From a checkpoint of a small transformer trained on Wikipedia.
Architecture: LayerNorm before each block, rotary positions, biases, tied embeddings, attention and MLP in parallel.
Training: 295M tokens, 4506 steps.
MLP neurons of a small language model. Each row is named by its layer, matrix (up: input weights) and neuron, and shows model dimensions 32-127. Each number is 500 + 50 x the weight over its row's rms, rounded and kept within 0 to 999. Numbers have three digits each.
A block is one neuron, or neurons of one layer that tend to fire together. Before each block is what it responds to, as a language model described it from the Wikipedia text at the highest values.

Description: Final word pieces that complete a modifier just before its noun, often in hyphenated compounds (long-term, 20-year, newfound, well-chosen), plus date-introducing "on" (on 26 November).
L7.up571:545558507485545443465498451509560507499549478510461453569455387435440525497466516529491429463519563541477492486498499506444524428544448537474503509566495522555434507546503536567460440502495471522459388443573533459439488525568486550479538527506579481455532485539519458483501513467462486502
L7.up623:546525494532493479492457514437493508460473490386577539491475507445479437440486486489532533457420504486531636523558425527408372544647497500517464509547503407561460379449465432490522555498508470456472465533531457571470478515516472506471523419524513523590556428614525503518565458555458468516
L7.up637:625468511529512598385581520446538495489517427508546506517437517502499472460515469541511550453524505583482618567492522533532498497479523548528531560408519444436556457425489492498519544539498481499521475558570516506483551543468489484491490541574483611468483561468615636535452502533513436509
L7.up684:543519525449633506465520472547538480501526493530455431499545484526501584486479523468512608417539499418450499479548524567464486446442553474495430417517589505481456516517551529562536446476529503478486423421522449483444398597564519433496557548620488452547502504493529501537493495445415641561
L7.up1058:443502464514503437459601524537395438533530493481481481580510479459484522491532421509509381489486520485535454451539544521535473546468487570569478555510485475503557471579621437449499535460514531474573427446526447481463450425592631508486490470571514515463509559456496470483494487442484501534
L7.up1078:437418592412585620433526486499448469475523532519423474494481498508446474500526503443454454579524515488461490512544444459503544456571512582514557482496424524474549417492553456525512527558429554556448481503477487420475356581573503622499491594514590506513387512524464580494492591503485480514
L7.up1634:496513449493455530538537415525400597538438569452516559545466496606494478451522506399497540470428566433512483530499461454510528519471423520593480521560562505399575558443556489567557518491534455513455423563429427521490490549492515504422468480505481395431530507607566520539540479591522522492
L7.up1652:455499456448591497514429379476461460490413493529574523547445430492486515522440528498503587538528463551467486486497511474503498478506471496553429592463472477504626509488478492534588461528502512486499414422581529502523450541505419535489477568535603477459528445594533468459414508499455481519

Description: Final piece of a noun naming a person's role, title or relation, e.g. governor, founder, friend, brother, actress, usually followed by of or a name.
L4.up73:510551490512520470538545519480487503546481538505565503436599596377515535485433447483422548462332613457481463454536543508517487477573486481481597387498563526543542528498500402491484506524463509464563480474369437620416446575462510504389456544439523569555585515412429548542573580583624562557
L4.up506:501545500496407509544526450458646415537481478573536501532485454422487410482404490533452515469510522539565515480471455535484561507534483498573599514462526441474548493549452458474440554489576530488495523463474431512542524543518542561423546509487393524529522546494499515515471450482433431614
L4.up807:437536638472416432624474534502547413537514528541476501500540412429590508488449570556504423497504432647547572538467460527490487485451496515531490529479553433486546540505541440527437501585459424498499401498547492560503519522521519563469561560508414456491618472567494578461521469505551522588
L4.up887:502443508527438509465391503496531481446497584531454498523541451560578467428539580535503446394526422486531502519443479511497401458512469530612574497538541506454546581519545546481512426500470436483469342497413486466412507487481383465430471546523372516432465528552584432535456422502555513524
L4.up903:453517518484515429532455528468564476491492504472482495511626429476467467531444463556440503413509525468433515485462533529544468553470577490592549524414603470471488490580451489571426531440512392449469414500497537577573498390450517515533495559493412409536540500570486549481386396505611467397
L4.up1160:527459525424415471500542516447490428565546473513612477496564394392594430396499515526504509496500535525442539527482506531478414500476441624577565621462562463378418469567561441563526536621520429447485449474433503517490555449566508442526464536468473440442540542509460527501478537519626527505
L4.up1466:487454498451533499461533537517490372515578529492523499422441490378554478591482473511519463533537580447495501508567503572547541433475520500486441436515524455455523458527442461517468463555530500499403469483501513598502525527535393569417461556584367510485479505464520557514552517403504494472
L4.up1777:623439502470484496456515445463479398644486446431514501556556589518540505415596470499512552479494466574490502520523501511450554470478413508597541493408496395503506508553525584526427604511448615414519449505518472456436436433557501486535431487492504567462600464487573485396442488486584498504

Description: Short subword fragments, often "i", inside or ending non-English proper names (Italian, Romanian, Slavic), such as Ricc-i-ardi, Ponton-i, Ozob-i-ć.
L7.up38:432437490609427445550433561464472450517522441465506541601425500504527540470510532562474484540541446530530540481410491572485563545639374611458520508561513493489471536494549468493521472491556528422467453515544519452479488481496406508458448498520600543584552491452463502544528567544507483461
L7.up131:532428558446512454570501573525408566482433490578510486560452423521565463497529438512462489509555518483657496432513570512536515560554547495487540520465487585547504431448541602471512555461464396513580508546565475568508509527633567521547497468455566560439503529580456551385556463493496495437
L7.up168:522544580506449550515447429564492522616538487565478557489456426421535496518574429417551441426439510543513507428523476590486500495527571497438455458495498591497467534466569484564532478489529464470532547484489521449506497450499520445534532498462466520483511483458479503463558479650493453442
L7.up640:528519541529431482514477542513455478466475478534462463505518510554448425519438490524497571486497539447542477437489597489481469431497533423504555488442491520424495507435549508476459576479530478591430526494519518476492489438548496452465383466510542587478544431513467577546476568480482562516
L7.up927:525556474492478555481436618541513528509527421476557548479542435580468446539483536486504484429557466468492505542503625530441490549582490533446462458508480594557449543493478525462501615492515487499458487563539463456586601502535483459394464574532421479436651499496544504501497409568494559531
L7.up1046:483471475515495378504471474407499584468596515444529556417465515546564440568541559530460529473562531491377474523394407513493565538548494455432447471392510521562451460452486466529434503545541442570534456557505573473540610586591560454558504394475487500516514483483405533541523522475502488389
L7.up1360:430457472609526607536507546542394534385555623469455453468540514532391531522494481562603506459409520482499628441475435602531470534538502554568490448452617474474442509469495465431540527488536470543489479462564519480555561541473516461446442501536492473576561468519559550434500423561460569544
L7.up1431:541451488502452452593422492496525473502474560471587500484483549572467461533466600611502385500540501572490561513422487516483520458528488554516510480496566474567454575539475596426512524558538513456533472553389543467423622443484436482450491616485460457582527447483413505404502608528536482451

Description: Short subword pieces inside rare proper nouns split into several tokens, usually foreign place or person names, such as Wa-us-au, W-ies-baden, Br-us-nica.
L4.up243:425465521488414489491514484507486484478422529574556475399501494562514369591520566543610555515506546535500563547441477545507450506451560447515496449451481493586572586483589453488512484510431444471507485464516500607485444564556537536382468651549492528493460569548387463493548453512577484447
L4.up255:511483345480525469499411476367536574498418502577488501494515520511559509509427481519518522446471533476501478610526456424461522524502457502514461515540546603382526524484556518470554459540557471475510457498498514476451554474465502415490552578425527517480565615569454474469421577491450555416
L4.up440:484462452533509446534602452416479545469367428534523528519486478448503492505501515506520506497491573455449520504542512541482471400499508428475461483501559458554587564495442566510512446476529485483515474521517589511493474494529519534495519587444518538526526576596439414474516533538508514391
L4.up579:504485508489497481463442581530471476427467490500507508450504372530616546513636466422480479466443511556503576561564480566462578502491418527535460475555462487481527418468492472436510526440520498491506501495497580418530483429470576513519523570484482479587454377494477533498662480518509612485
L4.up858:505517473559497496531474583485526483348461527611492455497487568579541612525543448502515578549548534570564480528519512420424504522489390437345557452587447482443565520394412553505483508538484519474525465470555533500575519507535502481485559487445462516572599450478426500482566529494517472447
L4.up1111:477519548595508408489539544547533433523481561487561545523471468531414469535521491556511415564550532540545565482536500465434538548490521482473481517457531539408487588528450537482501571508565508459424542544484488459490537427438475517548524500399458494528500461468518502487477511539588560472
L4.up1413:540489554543484521438501442535566567475568495481530559538546501420490505510545484441516481471462489504504494535504492521499614558486510520437552506514511479377536430524483505414528549474464478581463512526516565497481440494483476442491530520553540550481604488420478425425553491490565542550
L4.up1600:531495535498500518548517592446506433402414492437513496513470585513456569462490534554518464388493480483494552501503534539544511501473478499472506451535551524502513492442485555521488422478494569414518499495551462602440519493505513490499454599440421583525620498483491516549567510479477536446

Description: First word of a new sentence or clause after a period or comma, mostly "It" referring back, plus "Following", "As", "However", "becoming".
L2.up963:592617434543478458580437486603484534505540471457521510495436535418517486518556552463501496490418461490526531495505451529558463489408522543450567494508448528485532442585535455530508542513466501540550568513503456530467506531548374517501483569572533340467510530570529515510482544486475467522

Description: Word pieces holding a u or ü vowel just after a name's initial consonant(s), mostly foreign names: Br-us-nica, Z-ü-rich, T-up-ac, L-U-X, and initial U in Ugandan.
L2.up710:558524529509504433488464544451528432452493466506454578496537451517420533474433512485455498560455516565458493515503489491461569441558421497498507491541462453498558493468533555444616593450523456536500548500569453411554514433542446441551482585503482550510536400506519540453531524572492546485

Description: Fires on the preposition "on" after a noun or verb, introducing places, roads, dates or objects, such as "on the site", "on 24 May", "embark on"; weaker on "of" and sentence-initial "On".
L4.up244:506546587485379472573520523463431599461483555422571470529460462486569509470462475487486492565621388522504470565447520459449444490508539546564487579537459479567587411505444491515445411492477558535458512554502461444490478501502538515520474537492480447477493486463533503469502595557510567420
L4.up840:398514516543456506419525471411595492466595469464526479541530479556498546514438529565555489504597546560572583482386465548342516611477528455578440549552447505516628383489438388517462519434509464496470533554550524463485455464516546508472445642541574508439466472481501549458564607528516476545
L4.up859:467370543521536450496522589500563528504543498521418474576560549406443502436428545540500505542460428526459512571449487566499459507585540606481548457428514477501527536539468431512514530549401428559535507546482514530626513528575540531496515530407497525434493441543496483463561543521550523513
L4.up948:473539507452464516492608507465567545502506416611535550504514563475552462519527556502486499394477533591417503471486500487485389495445537454565573485515543536545487535534473550519424487487437505431507480521522492503456606513465513523482585555583433423423439461453536536508478549447495426492
L4.up1090:496483463404608496521422535480565514484477510474589451477512464478485525530529516631429481508414438467587490487406434470496573464423505544571539504404513594477577529436503506467509518438419522482478548522510564515493465482577481507460539364459525486498487521433553509554532539554536577507
L4.up1317:508531474454622466532543489501547488549508427465500412496521426468433440513469562482461483538547512526569534481501494445400468477505548457449513448511509514504511560533501406512458455440510482578483432534506502514490438429455525533566601566481473529487529562520519521557591551527477481486
L4.up1373:447546537536584431481516449472518487580484481515568447487547538410448551543463513508528565585472452602403440535466452556496511583462519535504539449496538445574584445443459534552458546443493505460553481522522525446507537479523408438558536508521440446561564465535495520524532506524445592454
L4.up1508:557508553522576552558560509505435582459528460536496430542426441597475465531433493434592491561496517556401444540451521520477430544493500486481520578544468496486591502506495554535454465530513513575501504479545476493507558418399549554452483551542466454501411492461507515420443561440493519507

Description: Short first pieces of a lowercase word split into subword tokens, often right after an article or adjective: j(ob), w(ords), ly(rics).
L2.up1691:570541457551422512524548497440573505503522345390495496527490483514401518514550549450471452475556508527496438487512453492544534637572554448542514471561462435363475516371514425458442496531467514410548582458491491513481430466525573470557552431467447495454477432510509472558532496518497476480

Description: Line breaks ending a field in infobox-style lists (before "- Children", "- Running time"), and first digits of numbers in tables and lists, e.g. the 4 in 74,410, the 2 in 2nd, and scores.
L7.up356:536496565560498493545544449490504575476553493521541473488572508515496550490495519482487464563450664510418474477407417444447566541556536503559575488530488465425527487420454549452543467470533401468539450490452503534544580476629488460589536505513420528452532465476582519484505485507569521441
L7.up361:589514471552448472497385548466480598527508552503453490509574450488463508563537525411486547561442506434441463568507531542518565412534442542506524523496517505491489471513502534418484551472417467529457485608526498487491466501516396511602545524496394531535504484563535649406524504467528494491
L7.up463:523494466455563486595429449544513504505485480509506573541458542472573476471521514400567574499505512512577427464495493419514583442513420470438506468542511454440492474560465445546458522518546482404456500515438551577494544536699507363563516489448495478475458559514531506537475388581545487575
L7.up809:517464562505474560429523512475485490592502497519444519570531489512530553566453480503480529552485536475510472466500570519501527509525393468475532538472472429492486513561528468558467437394527503498503405483482451561516510495484513539465507588422508541545553471438415441453525504564461574563
L7.up963:521542473379557559485544492405476499514433528553442552593471474464542427461506477596556536520509550547438560436533449526533414490524593474460487524468544460519555448446458467487459553471542457477449521528516421459516414447510460476518493484525525427480566566393421564433390488531495568462
L7.up1192:453573466449464549455459567372499495549580572617414562496498457611553559445533521524534545383520531477410406495490509542545497544540477521569550514519501490480510512534472464473452499462452553489469543459458486599478488514472581566458547522561515477527492504476449525498416482556486463493
L7.up1621:455501548520418541408528476457460421468469477536458504426474513518509498539543566488463454463494580520592498486504461470468500444535482529520488532548496457438515515486498487499507578444442514524548541557501529502550492417544498540574590571547547526586446550524425597512536465500469514528
L7.up1642:563541529515539414548544555393490467568424538471423399543469547489479562518528473552481512541547501504409597471449417529530517451527545509514464543493506392467517438488475479438394508442523641541450428465489523440568516474556471433501446571567420540509469609420560556487489395484401445545

Description: The last token right before a person's name, such as a title word ("Minister", "manager", "pitcher"), "by", "as", "to", or a table cell separator "|".
L7.up177:456533458466501496510503516496507471441471557512554513415523334543445484438413536430529510564532463515488482529468460426620521500489461574558561447461547487432601573428521444534418602576486584550510487486431521504467404478524524515469539512453469597576510557480548515568536519491456421396
L7.up432:467509493466563540505478464560578503529433537465484510436442540524513481561505561622402480408553495607549557465471546534519489436483571461535491529510527582427417451497428490438442527480545627467438488496532487553470525434562471465442425435520502502507537518428585577615494558441455483425
L7.up516:554539480575529536519547588451484471449402475527496486435427564464491471580467508459523449553445495491488445594425372510463493583426565500559504423463473443505431514426451389456432569358487506453438538529522573512419569482524469532572450552520517442533529453468504504508565507540514502504
L7.up564:448544525461448504555485470538507374521487507606478537490576531451519551527516471564583490492498407534536487496467453555521445466445456496471521399460527479439526488505593514485513456512463584526517455465467462444374530544587532467498540485521441539502456459485452591496602534556621534541
L7.up1292:526566511428525498558448545473537425553435448508500580492551405461517555447519544481602466499558476520499544507500509503492487488475451521448486423452535430476521453480586478505494568488509491482571378486427495484460521535427555447474454494527458457430517440438420606538581587510633582556
L7.up1468:499511551522478477554464488522566475510458475412440529457402502483463474471438507554474596575467528505454552545340514582508463601558546465541550524509537505513559552520503507478429597513482451427459489499507475542422499519486460486440569503431475472512594432489461496476560482492512492594
L7.up1490:469452515457476529567456551460519385557518501487478501501503482443540591562507477500521465513554500435397497482445493515565541434540482438562531505406460488533563613529459532496501511605454534617530533492489472595479443458438435429394440512445447603566547504441587552571441522494525572450
L7.up1587:515428461564401528470525481478531510512517529413480500479496528557552524473419544522431495479504510559474512520489587500520522468608459435492548524471498536468473465445497466416525500532523505470509482461597510501466541427581541560505427496522509467551549566466566613537484561565542454473

Description: Prepositions that open a phrase, such as on, under, at, following; also mid-word pieces (Des-crip-tion, W-ea-ther) and table-header cells (Peak position, G, W).
L2.up1791:504521507539395484498558494534415550492475468465487671550546451466482559546508439449440530529477498464502559434522554619529490546510561484530536448525519479529446483486491460435471454589497491586463441507459430466495484463533512573444518499509512487499536504465573571585425604515566478517

Description: Single-letter word pieces, mostly l or m, split off at the start or inside a word, as in l|ights, m|otor, Char|l|ottesville, Ports|m|outh.
L4.up61:527457616461495492512473589441478558534483556399654548414509476493487441528413534543448433437524541445393437538572481524476429518526451469523497490507504474465499563586480537524454438590472500516506445492515426472431521567481471506529429491572446445464552581566503503455517565510560450507
L4.up237:459472521529515444481444542480520490466468443519396564482462510435498600547511601493523452496538467435526548532507484510462514467500401548518584451388470419590510485517560522466509545476489503523490520530474497591479510389480508565519426587467408521547548498515463414548530445623501475499
L4.up293:540438510618504507447480560488482548559376511540428421541443520477477470481546522550498448436467488475539484473553472441549436496461469541561456517526562622480571554520510466478449583528514450552500550508412498530394504517531596488452535465529604470555479478515535520501483496491528509523
L4.up467:519536463532493445483477499547601446480510659487518479505503580511531524436380559437496561469525417517437575524585506556570538553533383548432555574480455529551545501529519526519581470429448489504503465514420490470561488546497520395451564561599530421438630486560542545569412532467505513547
L4.up686:500541501510539534480569510523585410501602524448540518530534561502466412519512494367532537486440455472468510535585476574477523548458564518531567449478465488507511548561469587584488543506490472585525474465569492495451562529532497563550486493449577473531506595614562559429541565458582539481
L4.up949:504514439538595569510533490469544490540529509431446445470426492487528486454538549501407520390484504523475546514464492546517538540585490461452496524571467564451552435471475463529488531442485492567495510509566480481542612476521492493466519416492400447450527492534475486507500529527521490510
L4.up1244:487437487485439518499584557565542515562476501486404473455410561562523477483551595521461492404542480428568456522481442436488528542494494554568559561516532372496481411505495570553477450508450534504563597486413538500521525467581537442510515492568484437529580556540450475468491539503593457533
L4.up1659:581500519444489448472525514497546505438470510499533513459479586495517470513478508461443440520586479459428517525456504465556517566498506552501513569491525610431438463493472574549489519487459449481424576505564517511564570529567492468565515471494415488488536338594489595560399508481407492424

Description: Short middle or final pieces of words split into several tokens, mostly proper names and places, such as Al-ic-ia, Kolk-ata, Hal-ic-arnassus; occasional = or - punctuation.
L2.up1194:554474447503477505381592367514504559500540500530512486470476574468536476456500510547495481463552538502469439506503442491510561579457489508475427565510486466449522467505475545453469579455526418541510505486475563417510546412583520513396421404540470499526488485471470421511479501614496482589

Description: Final pieces of plural nouns naming groups of people or organizations, often the subject before a verb, e.g. authors, troops, companies, players.
L4.up22:532573498440431491397501512572487423554532547546512524442535473462613586507503488488472555509457545403463523499496523554461485526479410514465501449497500470431443531574460461449536565542420501462488492467524459523483413509552453609498469485428548461577506608334553487443462479479456402510
L4.up405:528590435449522531479530480429538453566556523542558499516586469438483487548500569512471552460428505520504567488541422423521430485547519489517557534571480469545565499506619451440475584504436457442535412502508497562516540470618492434531507572527476508544436430497443577514509415450535546544
L4.up604:531518496510434499517514523440604475537453422446540405489532519376507516561541519476468516522467519557472518473390519495494484528510448508518543513535508495520522482467546635427549546554539492491520467507558482502579466464513539485369584467483542482516537456520460489580400460565481383477
L4.up904:447496498427466437530495454554389389497572524598489447495474497519520497486504536551566497410502495565430464518523471538470456501501515462521497466578583433461502467585575430495398524520529519495460484408476524594581513428508353546501476496502467436554560517543422633470506486438475494534
L4.up1009:468573482480585503442497484525492459523455514524513593513459439419588500552407544544542432432492493484421530436589557527460499527449411513506514407545599465469571504575505564534541497496500416503589506455497554453581488540496477550396436549496502461523472472459411440477552563420543559518
L4.up1162:609495499478559517534457530552534481495572478515497417500523477403485483554496597479511500417527528463499484483526452542579594489432558465440568521583562474483494543539480534541513497529530523543488522482489490564561489443505475427485471519463456477566595439564463406480447462527549397487
L4.up1248:512494486496451537498520512510460453523524459477370441578441588455552465519476417557510520486462454437453520372542447536452524579477458516506604554518489395475587457571488448522457550530451437496570487452463590524500538407520438603512578402479533497509469562501501483548455511453523459405
L4.up1417:528552514459509472548534559466534515460543547535402429478509466437533535541451477501479508484459575523513468444390425554562533555469412495499566551427518393443419493606588479538480513476631474575451528571436526485579485453494402477474486499551468575588541502574557467590482485397386448576

Description: Final token of a clause subject that refers back to something already mentioned, just before its verb: it, which, that, or noun endings (the project, this mill, the Enigma deal).
L7.up291:503454520519500512498516609458490541404505520468434483459444470532585531502527561513468557476474429445541536484433485489499436613468511481433462440517485542577461481537467459558539519461463512514543441445408478448527507464519513516470543405432352440489444635513482511468500456514549534535
L7.up608:526610461482512423530487459420412477518547579485577598551429503466635577528486536558504491456509529489414535518474457522484529481608500498403457518518466513539471445523466442383486420493537446484507573497485545549489481481466514462492508516527511446501488449507415519549472561497405497451
L7.up788:518550536481492543552493486504576462373486511491445544500546444513471595597512516456455538529482455434395475560540400391569469476632468560434481452442486621523505538455456482446437506527528518455483544564498548543472450469524563457521426552450459487483498591538420504439467514524624455430
L7.up907:538517557419488415473515475489457528505419547411469527540551495500531584517498512509414369489566471423483479444493443514485495490556482460412496532511522498601507601510428407598504487534513492402471525512407507530534481450539541534465424493550529475543517524473451469530539478440515561504
L7.up1162:609417517427477517505451499562448597458533484396431435559440519491466446468461524505510601485489449567484544443536508499476443565491493545435561556449463484543521560541465524551454515545509538543535515400419437528586540375529549586571588479518486514503542552531487460476459438497408472544
L7.up1179:525464514467506420562463569539508511468446496440446484523407573461528525558477550452443460529491455532451650415511491410477483521624482579396430484508496486575525611486524539482503516502455494482574468502485384560484526435538515446482560487502592486473483607436509481510515517479551590578
L7.up1337:432423530432539368586479485466421462522505527495419550499447555508527499485430546454517481469489634602507483459540469460483460529515500451481497485559480510518533546510500467600470495477576465577367488566444563572453512483437494471508457458505568509508537505510411442440462629427596487552
L7.up1482:487461456498543471548464458581520468486499525503527577524449507443521529488455577535512475496488497518408521438439474498509541527469499471543574442461585547519571519498536506491441531509477496544422519541490444546522494513433500460458383509468487499489551483459474509446474493570534519496

Description: Early subword pieces inside non-English proper names of people, places and teams, often in lists or tables, e.g. Kar(ol), R(z)av, U(g)anda, S(ri) Lanka.
L7.up317:418550558427479484496410487515522539407515528540489492447451456522534595480492511537479506467516505496522371549477522453535536474599434523455532452471462399521655586483425526468496523559582601565561580478496490473438503505485519494518450458481393550517457502415529400438572525534476538456
L7.up986:428422533539442525389524430468487435500443436569477464645482452566526503446515461608536569562465520536526499488476508540545589532584498496477478385484526482589555559437494468460474444478505486521416460508508444410523431543556457465442511553511389478532520537514528469561466426513459553552
L7.up1236:526410525494486446475462482509448450507534519517441509473515503628526423480492497513530567515561516533495495527452512527446445625488521469544508458503540447589562517500492475454460534526473458512434592519552546455486511436617455512625488486594550553531572473534461546582516518632476514456
L7.up1376:555545583515492500527403474502530494477476508480461496485494450511522526411388491523420539522446577492482426499443658483414467520468547453534532470647501442489493435545510420420445539477509560449556551480497517535491490496565554397404431606620523499549496445480571533510481514461510594581
L7.up1445:522443502557487449435459528520497546462510405524537451500394590562518559477574526555495460550585437541456491517391494537548507532441509550452545428494383529512532446459467521511428475414463442563464497538527552504562506426589468433561531487562571409513536482497553604520474478542524543455
L7.up1493:547480562564507569508470465480559502480435402594483606524500420470509455418570406559545438602538434569464456550438438531558584509497443635561575461496412531441525521524515463502485472461466474453472547453451572473571406493498599470534497527443480557564542513521525520448502502525528509494
L7.up1597:563478467563480498422419495442478424511508379543543589517498532361510542538483472562450443481564509503601541531510490581548578506443415465499507492460429548537514545474471502456481486497513548459439540518525611438557482460517499494497531476537466478542540499499513510469441515548552406478
L7.up1658:389506481543457521436559503509565499422514465554556577484517480562442498503393450479498468485413489509491463453450535448567575553437471534574515477554444469441535498477416452531521490501474454537430599481471514457522460505518396503426582597397478455545558513457479398563522556533539587509

Description: Closing pipe or |---|---| separator tokens at the end of a Markdown table row, just before a line break, in Wikipedia tables (header separators, score rows, cast lists).
L2.up314:584426506499387497536542401370464505448509387522561502512464500423450506499502396454480436537520485492551528459528527519454418510546599505485494464644506510420542405491416508511589434559489525523528442471513455541497564538390352561513543422484511568456508602508591515525462547441580493415

Description: Short word-opening fragments, mostly single consonants like f, b, m, L, that begin a longer word after "the" or "a": f(resh), f(ighting), f(arm).
L7.up293:543646462500598527521483544509524448486522507562449526490434514474524491429487533627578483526502511561488495573444482599476561485544528425458549506433504450468539496535558463583516462484499417514581412494394455421517466539480557419505559558401495489487539468457459459595443448481458493497
L7.up532:469562552537480479527459489469564436470527459498524471530567419466507479409609428405569537437544492450468585506624477496501521570544552529439441461557547531527551547428552482481475453476418550449561383519494514472528557542529551530547544455505416465522566516611491461498540531430589488475
L7.up829:488539480390489563472546583471480527502483397464391485558471507556511509435533535492439441414445475564582560517444459494503461500493516514445498447555435473511489514514559438510429538433500448539430365458498514468520488564532434525493424480434508493478406620477501464504453556548591642468
L7.up1204:567443492428574499500522503429450442537401635407430541479453443491498502395550412463484487442569525520452556579500559521497506472504572493508432475492549503414456430452419443505422483590483492494499529571564447551504507545531471480508471437571506514562547399516427583500606466496514460431
L7.up1239:475478614429575490483539563481541555540408510463483533441541640428545507467431445459489477516550503491573476531481475476506537477456427458519474472580548541518569467526492544475457479404443576442489511528450542538585566568592472565544516583527487535424463516525447529515496576405444515422
L7.up1289:453460400426394513522474514505474489453495443501539475453475498512547488511502490547540503569566561524550511552452509525545478535567528480552555534513534537553551607523443437528540535442581448541602503456527515424471531525514472514581464473425470543574495532657520425572418479454512499392
L7.up1319:539559487508569554481521434545408496449412530481530468580494646613463465440514514410444512455552509485493430576529488510422423504579457567489482479508500452470486532478393539509395496529465506490493510518492511456543439541554481454482576508485540521563563491510527417562448462415489515551
L7.up1721:438573502465465496435541396459427544547459547528523547453525598540336489485519613526588504561451467533462530468437492557530574513472510593559457427449491535519511512541569424410514517464550479487560406593535553449602466401437488520445534476470470501524550522509446550440507417522438516528

Description: Fires on three groups: by in credit fields (Edited by, Directed by), blank lines after wiki section headers (==Demographics==), and word pieces inside names (Der-vent-a, Der-by-shire, Able-Star).
L2.up458:508570541596462506480451480585477423555452559491622523431485404478539502519425557555495467569600458586468511494434536533513479485561505618498476534432453423426503571431557586507626512455545456553525472480505515562520474500499441537421510542562498524421435483511577611455550481500527524597

Description: Line breaks ending a subheading or table row in infobox-style lists (History, Youth career, Dimensions), just before a "- " item or "|" row; weakly, mid-word pieces like "om", "ok".
L4.up109:450492456501546592499558478447540360496484514485461524475534575530512491541495503479533449540392498460586541539568492492386525507514395547463488492513478472486478535575530562488443474469470554494499414539485499517506428533482502449480612447487542478494493519519429525547530503629532499456
L4.up379:435569570461543526502516512434398500488393498545481453437380594453520450400457477668461432494501587504474425526442510545527512509403517472362454559498567480440615550508467441553473490552488548523558501575465550471509463490543481495543567465416506625414597512361447541511397554492526420509
L4.up643:458503559556553513415501590478489491469473544494579498553574550557586500504583533524521479454484578422531485478526558616512400521503448504504571512527547533543540469408474439507584497537501443484470443384484529565542472543470527468461546523510550495480497502430529448577475415567607571518
L4.up1022:499472518436548397512595484483448472392389516564541503623506436487489519560443456620556480431494452528481507561533453493399553540478471497482449532508453487533573489524550399444506570489491552455547515452562420499563597536519519442503505447487570534544501476558428491421527530492488502485
L4.up1262:492459461487521487450527512422490425494480600541557537547498550587494529426544468447600534386509480452512521502507559475488421607546427494504474471534594399567479525615444456485517532540473477475535618514511445516402448488515516460472531537537469499544514464520505488395563463496431555581
L4.up1439:515473558498540489479509469515563580418476582468422517548476508517519489465535578521499466389464453553551347407552478620497492513544514530451483498494558551416503496616443554463450500520591445445435638476506481467477522506599570463555626542514488534524558544516516431583484495399432516576
L4.up1448:584400550502507515468473576452547430514442588485526495613445492607518526411505474547476575433492453536439549509588456543500531552528419466442576503412491493500492380506478446559520369518452494504493504556472498468548478425550580586499526400568414537469516517478353404517465492558578451476
L4.up1622:524515534501525443420506512484485509532595536595430439507471519538457478561492518497530518494555443504499466436575546467653522449595499484451531460487504515542569475448533440511430478495516481418530530512527604459530475544424555456591564518509520442515600516474452533484473456526508467541